Weights of a small GPT-style language model, trained from scratch on English Wikipedia.
Size: 4 heads of 64, MLP 704 GeGLU, vocabulary 7283, 16.7M parameters.
Architecture: RMSNorm before and after each block, learned and rotary positions, no biases in attention or MLP, untied embeddings.
Training: 236M tokens, 7187 steps.
MLP neurons of a small language model. Each row is named by its layer, matrix (gate and up: input weights) and neuron, and shows model dimensions 64-159. Each number is 128 + 24 x the weight over its row's rms, rounded and kept within 0 to 255. A neuron's up and down rows have the sign that makes its largest values positive.
After each neuron's rows, "fires on" lists the tokens most often at its 100 highest values on Wikipedia text that the model never trained on; "fires after" lists the tokens most often just before its 100 highest values on Wikipedia text that the model never trained on. A number after a token or word is its count.

L9.gate676 [149 109 100 112 124 184 137 136 102 129 114 157 143 130 111 128 106 159 164 165 120 123 114 149 118 186 161 136  80 102 116 134 124 149 112 126 126 151 133 136 135  96 159 146 106 113 109 150 157 152 111 130 144 130 128 134 148 143 113 113 143 115 141 170 104 102 134  76 138 124 142 101 114 147  98 113 154 167 123 142 169 124 104 133 145 123 142  86 101 154 129 156 123  92 141  56]
L9.up676 [131 120 166 148 103 126 117 106 141 116 153 135 121  96 141 132 146 115 109 121 139 147 106 109 117 106 117 147 129 147  97 160 106 117 118 200 171 116 117 144 159 157 145 172 134 145 114 116 136 160 153 127 124 115 142 128 131 141  92  98 119 105 103 112 128  76 130 129 126 146 143 102 183 180 157 140 126  66 150  99 122 121 138  77 144 101 151 130 123 115 144  91 130 119 132  77]
fires on: " |" 50, " " 7, "s" 5
fires after: "0" 30, "1" 12, "ot" 9, " Set" 5, "oot" 4

L9.gate56 [143 111 179 166 119 123 141 130 125 120 123 141 119 125 114 129 151 137 113 145  98 137 100 154 133 122 148 110 140  78 115 102 148 166 124  99 125 115 101 111 149 135 113 207 126 143 143 118 108 141 128 127 155 150 152 110 134 154 101 158 120  58 134  96 118 106 139  97 111 107 168 130 118 127 124 101  76 135 136 196 140 126 110 106 136 132 118 123 142 131 126 112 149 155 113 166]
L9.up56 [189 111  96 148  98 115 149 122 115 118 110 136 136 152 106 122  81 140 155 125 117  87 161  53 110  93 193 179 174 143 112 135 152 117 172 105 142 149  97 145 112 131  95 157 148 115 123 154 122 124 120 140 129 128 137 133 139 134 118 137 167  90 139 125 120 121 130 161 135 118 114 122  84 146 110 139 129 134 127 131 105  98 132 120 127 145  98 150 144 117  94  85 141 130 111 174]
fires on: " |" 50, " " 17, " ." 7, " m" 6, "0" 4
fires after: " |" 26, "0" 18, "5" 12, ")" 7, "4" 6, "2" 6

L5.gate101 [133 146 140 124 107 116 147  88 157 191 182 139 157 139 172 136 106 122 125 127 123 118 152 113 118 123 144 122 106 157 149 127 128 167 116 114 150 118 116 154 156 147 153 132 117 136  94  81 112 148 153 133 138 146 116 151  98 122 100 119  96 122 156 133 142  73 100  88 132 139 154  99 136 177 119  80 129  98 107 121  97 112  84 115 162 153 116 100 112 119 145 105 122 114 150 143]
L5.up101 [106 107 136 124 159 112 161 113  75 143 144 124 104 135 131 147 106 133 148 126 112 109 119 151 127 116 126 151 119 153 124 118  77 152  95 121 116 168 155 153 138 139 128 185 159  52 135 174 127 119 156 107 129 125  93 124 134 111 155 159 108 175 165 119 125 131 144 120 130 129 145 104 112 137 131 105 139 143 186 120 131 135 133 124 101  98 170  76 162 132 160  89 124 133 122 147]
fires on: "2" 21, " " 19, "5" 16, "-" 11, "1" 11, "3" 7
fires after: " " 53, " on" 13, "\n" 7, " On" 6, "1" 6, "°" 4

L8.gate522 [111  72 137 144 141 121 128 126 103 122 112 154 140  96 113 132 134 111 101 106 130 125  51 162 155 149 149 113 153 147 112 103 123 110  92 114 112 109 130 150 153 149 105 135 147 161 117 108 158 118 123 136 120 154 160 133 125 166  80 103 125  90  91 142 134 126 117 145 108 143 139  89 143 131 109 135 122 127 138 137 103 155 105 134 162  85  90 144 146 112 117 112 160 125  97  92]
L8.up522 [130 108 134 125 145 141 118 104 146  83 154 131 152 113 103  90 191 123 139 117 125 106 151 122 104 138 103 120 122 142 136 108 155 139 104 135  90 117 139 140 155 169  97 160 111 123 145 130  99 155 160 122 132 154 133 103 136  83 153 177 156 131 135 123 121 148 119 104 132 102 114 109  96 120 151 122 134  99 137  86 110 154 202 127  80 113 158 103  98 128 141 101 135 123 138 126]
fires on: "." 32, "m" 12, " m" 7, "ale" 5, "it" 4, "ence" 4
fires after: "1" 18, " p" 12, "0" 12, " D" 8, "p" 7, " d" 7

L9.gate527 [150 167 135 133  95 120 125 103  99 120 113 133 142 129 114 158 116 114 140 131 144 142 133 159 149 111 122 156 126 100 108 128 140 177 128 102 121 120 141 142 138  96  86 107 155 114 145 126 132 110  96 153 142 171 103 128 132 140 120 129 140 112 151 101 112 128 154 123  91 108 121 145 112 168 152 122 138 136 106 138 110 116  84  90 157 131 132 113 134 125 140 124 130  96 160 185]
L9.up527 [134 144 121  89 114 144 131 150  95 144 112 136 124 141 106 134  34 123 120 136 128 134 132 104 120 108 161 111 143 106 150  89  94 149 120  72 138 153 168 159 107 104 150 105 143 107 120 148 118 118 166 164 117 123  63 136 110 100 156 123 139 110 133 141 135 109 125 123 131 128 132 171 109 144 108 132 135 113 155 137 113 120 132 123 145 126 128 119 146 145 117 149 102 116 111 172]
fires on: "2" 28, "1" 17, "4" 13, " |" 7
fires after: " " 85, "2" 8, " |" 5

L8.gate5 [126 168 124 120 149 134 104 157 152 108 142 136 123 135 179 151 172 130 123 142 157 106 140 103 136 169 120 118 156  95 126 178 131 163 126  98 112 122  97 139 143  95 120 120 117  93  83 119 108 112 149 123 102 166 160 138 144 114 104  86 128 151 101  89 108 119 112 114 134 125 153 141 135 148 117 148 112 141 105 116  72 123 145 170 153 128 141 134  72 107 144 156 159 113 111 126]
L8.up5 [ 77 169 121 138 133 156 166 119 139 114 146 113 162 154 105 178 129 181 147 141 129 127 155 161  89 124  78 126 130 111 104 143 129 165 107 171 155 135 117 154 139 166 127 139 135  93 125 161 117 112 122  97 140 130 131 135 115 116 139 121 119 172 133  94 129 204 157  74 121 110 160 150 144 152 137 123 118 129 144  87 154 118 100 139  89 140 132  83 130 118 166 150 114 154 121 126]
fires on: "3" 51, "g" 7, "4" 6, "6" 6, "5" 5, "9" 4
fires after: " " 54, "\n" 8, "–" 5, " [" 4, "-" 4

L5.gate153 [112 117  71 125 114 127 125 141 158 143 164 103 160 127 126 121 157  87  98 156 134  93 135 110 126 133 134 144 122 127 157 134 146 144 107 128 110 132  71  99 126 113  82 174 125 152  88  83 154 118  82 135 143 143 147 105 118 146  83  79 141 103 133 128 133 106 154 130 126 130 173 120 124  99 153  94 140 127  91 128  77 129 122 139 125 146 120 142 118 106 112 166 122 127 123 123]
L5.up153 [110 102 102 127 126 140 161 156  96 112 150 121 125 153  97 160 157 117 149  88 122 112 134 127 108 122 140 116 115 103 128 104 163 142 133 107 128 138 121 139  96 108 172 186 120 114 148 151 147 102 116 131 135 117 122 124 135 147 147 166 158 148 113  71 155 175 136 127 119 139 134 161 122  93  89 143 109 130 169 152 112 133 189 149 109 153 116 105 134  93 111 156 103 137  72 129]
fires on: "9" 84, "3" 6, " Since" 5
fires after: "9" 84, "8" 11, "." 5

L11.gate519 [155 129 101 137 123 157 160 126  87 123 103 181 160  95  94 134 115 108 125 145 130 122 113 122 103  87 174 127 119 133 146 127  84 152 115 109 145 113 147 119 109 154 131 145 128  83 127 124  93 119 103 104 124 139 140 113 137 137 164 144 152 127 111 123 128 144 170 132 116 140  87 116 146 146 105  88 131 139 137  74 102 143 143 132 154 168  99 122 138 119 141 120 144 143 163 141]
L11.up519 [139 139 119 125 151 114 109 157 107 124 140 119 165 137 124 121 116 141 106 139  99 111 129 116 143 104 119 151  99 161 144 119 109 132  87 128 160 158 162 123 104 150 123 109 105 123 135 138 134 152 159 135 123 103 138 140 121  94 143 138 121 145 111  93 103 108 141  94 141 161 144 166 171 136 155 135 149 119  93  99 173 134  68 185 161 127 143 116 122 119 139 100 129 143 174 160]
fires on: "9" 40, "le" 10, "ar" 10, "ic" 4, " at" 4
fires after: "1" 37, " K" 6, " M" 5, "ath" 4, " G" 4, "2" 4

L9.gate479 [176 113 160 154  95 114 115 138  64 127 112 123 112 134 125 147  41 141 164  84 144 133  74 151 133 137 132 149 125 101 118  70  93 120 126 103 138 144 118  89 135 125  80 139 158 108 104 111  70 133 127 120 122 151 129 111 135 131 131  96 118  99 128 103 106 122 139 110 103 125 122 163 127 190 130  94 104 142 128 152 133 116 104  82 141 130 147 133 141  88 123 124 129 134 108 134]
L9.up479 [195 121 115 132 107 132 111 111  71 108 130 100 115 172 115 144  82 132 147 129 114 169 150 131  97 120 143 121 114 111 142  86  90  90 155 105 157 130 127 124 112 112 132 130 123 107 110 101 107  93 148 140 127 118 111 111 127 108 113  91 151  98 131 116  89 136 135  94 161 140  98 161 106 174 146 125 114 164 155 180 126 163  95  88  96 126 138 152 120 106 147 116 122 110  82 167]
fires on: " |" 62, " " 22, "2" 4
fires after: "%" 36, " |" 22, " " 18, ")" 6, " film" 4

L9.gate172 [109 142 121 113 126 144 147 127 131 142 104 153 126  98 120 154 140 102 123 134 130  98 135 140 151 179 173  98  94 177  92 170 114 124 120 127 109 108 130  92 168 127 151 134 119 140  99 157 141 141 132 128 160 139 108 141  96 167 124 110 147 114 107 132 113 155 103 104 116 120 134 120 156 113 106 134 113 121 114 142  98 124 126 149 136 119 118 117 104 114 129 154 125  86  97  85]
L9.up172 [118 167 131 134 110 149 119 151 144 119 130 131 123  78 140 153 119 108 127  82 101 143 120 112 133 124 145 139 138 127 125 146 128 121 158 198 120 111 131 133 140 138 138 177  96  91 154 143  80 150 122 131 144 109 131  98 138 107 116  91  98 138 114 129 145 142 126 100 132  89 123 123 101 130 122 155 167 102 142  64  92 115 157 159 108 120 166 133 102 136 121 117 120 125 149  98]
fires on: "1" 47, "0" 32, "2" 16
fires after: "0" 81, "2" 7, "1" 5

L9.gate627 [177 130 129  80 113 126 136 111 172 133 181 136 141  99 159 127 119 165 113 117  91 107 131 132 160 188 121 129 112 160 119 172 122 102  73 174  95 165 121 113 161 110 121 155 143 153 106 137 123 141 126 108 134 120 108 145 114 158  90  99  89 144 141 133 115 169  98 135 135 134 144  97 147 149 141 117 156  77 103 127 126 107 109 155 101 113 147 114 102 121 125 152 127 147 129  97]
L9.up627 [ 80 138 114 125 133 127 141 141 153 120 143 122 150 136  93 117 148  93 100 125  84 172 119 117 103 111 152 120  92 146 114 104 135 173 119 132 121 107 141  82 117 152 135  99 108  87 165 114 149 143 157 152 120 160 116 119 137 107 157 146 151 176 141 114 151 142 113 122 112  88 115 123 131  99 138 137 129 127 166 106 109 106 181 129  92 156 133 109 144 118  80 146 114 101 130 125]
fires on: " " 35, "3" 15, "5" 11, "0" 10, "4" 4, "1" 4
fires after: " " 36, "|" 34, "–" 11, "===" 5, "/" 4, " of" 4

L11.gate694 [ 90 112 128 112 126 100 126 113 171 131 185 109  95 138 129 127 154 114 102 129  77 109 170 154 120 102 130  79 112  86 168 133 142 138  65 144  89 138  58 118 132 127 154  71 129 145 107 139 143  73 117 135 144 149 112 163 109 118 106 132 103 128 145 149 106 130 120 122 126 157 186 126 132 113 126 124 133 140 101 147  97 113 154 128 151 144 112  83  96 139 182 141 121 138 119  90]
L11.up694 [113 139  94 101 129 114 133 134 145 137 117 143 108 156 115 156 141 114 105 116  74  99 119 151 137 115  88  77 111 119 147 156 108 124  80 125 139 125 131 130 113 110 136 146 109 147 101 129 113  98  94  80 132  80 119 126  92 118 151 105 108 153 169 104  98 153 117 109 151 133 131 118  93 116 151 137 123 108  90 124 169 128 155 116 142 128 141 133 111 113 124 182 101 142 124 149]
fires on: "7" 19, "6" 15, "8" 14, "5" 12, "4" 12
fires after: "1" 20, "2" 14, "8" 14, "6" 10, "5" 8, "\n" 7

L6.gate284 [122 100 139 141 114 124 107 117 124 157 126 141 128 135 129 101 106 150 163 138 141 136  48 156 137 138 148 175 138 153 115 116 104 124 113 111 122 111  81 103  84 125 142 121 127 133 139 125 130 141 124 133 153 118 169 125 170  87 141 126 153 113 125 140 143  83 148 130 108 153 139 133 125 164 126 131 147 150 157  94 142  91 158 114 150 147 113 130 145  91 131 138 153 159 136 163]
L6.up284 [135  96 110 169 162  80 142 116 137 130 134 161 100 161 100 133 154 162 105 120 125 129 113 120  87  75  87 163  90 145 108 130 147 101  96 155 157 140 117 149  90 140 140 129 126 132 120 131 116  85 163 100 122 118 128 146 143  51 125 126 158 129 149 115  80 134 132 130 130 141 155 130 111 124 103 103 134 117 160 125 136  84 142 149 139 174  90 126 128 110 133 154 134 174 150 153]
fires on: "-" 59, " released" 11, "le" 4
fires after: " M" 21, " was" 18, "\n" 11, " G" 10, " K" 5

L9.gate612 [105 106 141 103 120 114 132 100 129 175 139 165 108 108 129 149 145  81 119 159 127  83 104 175 123 118 119 108 155  85 115  87 124 130 132 124  82 133 124 119 134 134 158 160 122 161 105 110 148 156  87 149 136 134 167 109 134 145 126 129 163  90 125 139 157 116 124 149 105 161 180 144 116  79 118 108 114 134 150 140 134 118 158 158 162 123 135 141  97 115 159 143 106 119 158 155]
L9.up612 [148 137 106 121 170 129 126 130 138 117 124 151 167 129 113  93 122  76 135 135 103  51 138 129  99  98 126 132 148 108  97 115 118 136 142 116 106  82 118 103 128 150 122 123  94 120 106 132 172 110 116 133 147 116  85 132 124 136 109 121 101 153 148 125 122 129 138 168 121 159 104 156 129  69 135 123 112  96 154 125 108  89 181 146 104 118 101 155 126 127 154 145 108 124 119 134]
fires on: "0" 63, "9" 10, "1" 8, "5" 5, "3" 4, "8" 4
fires after: "0" 68, "9" 26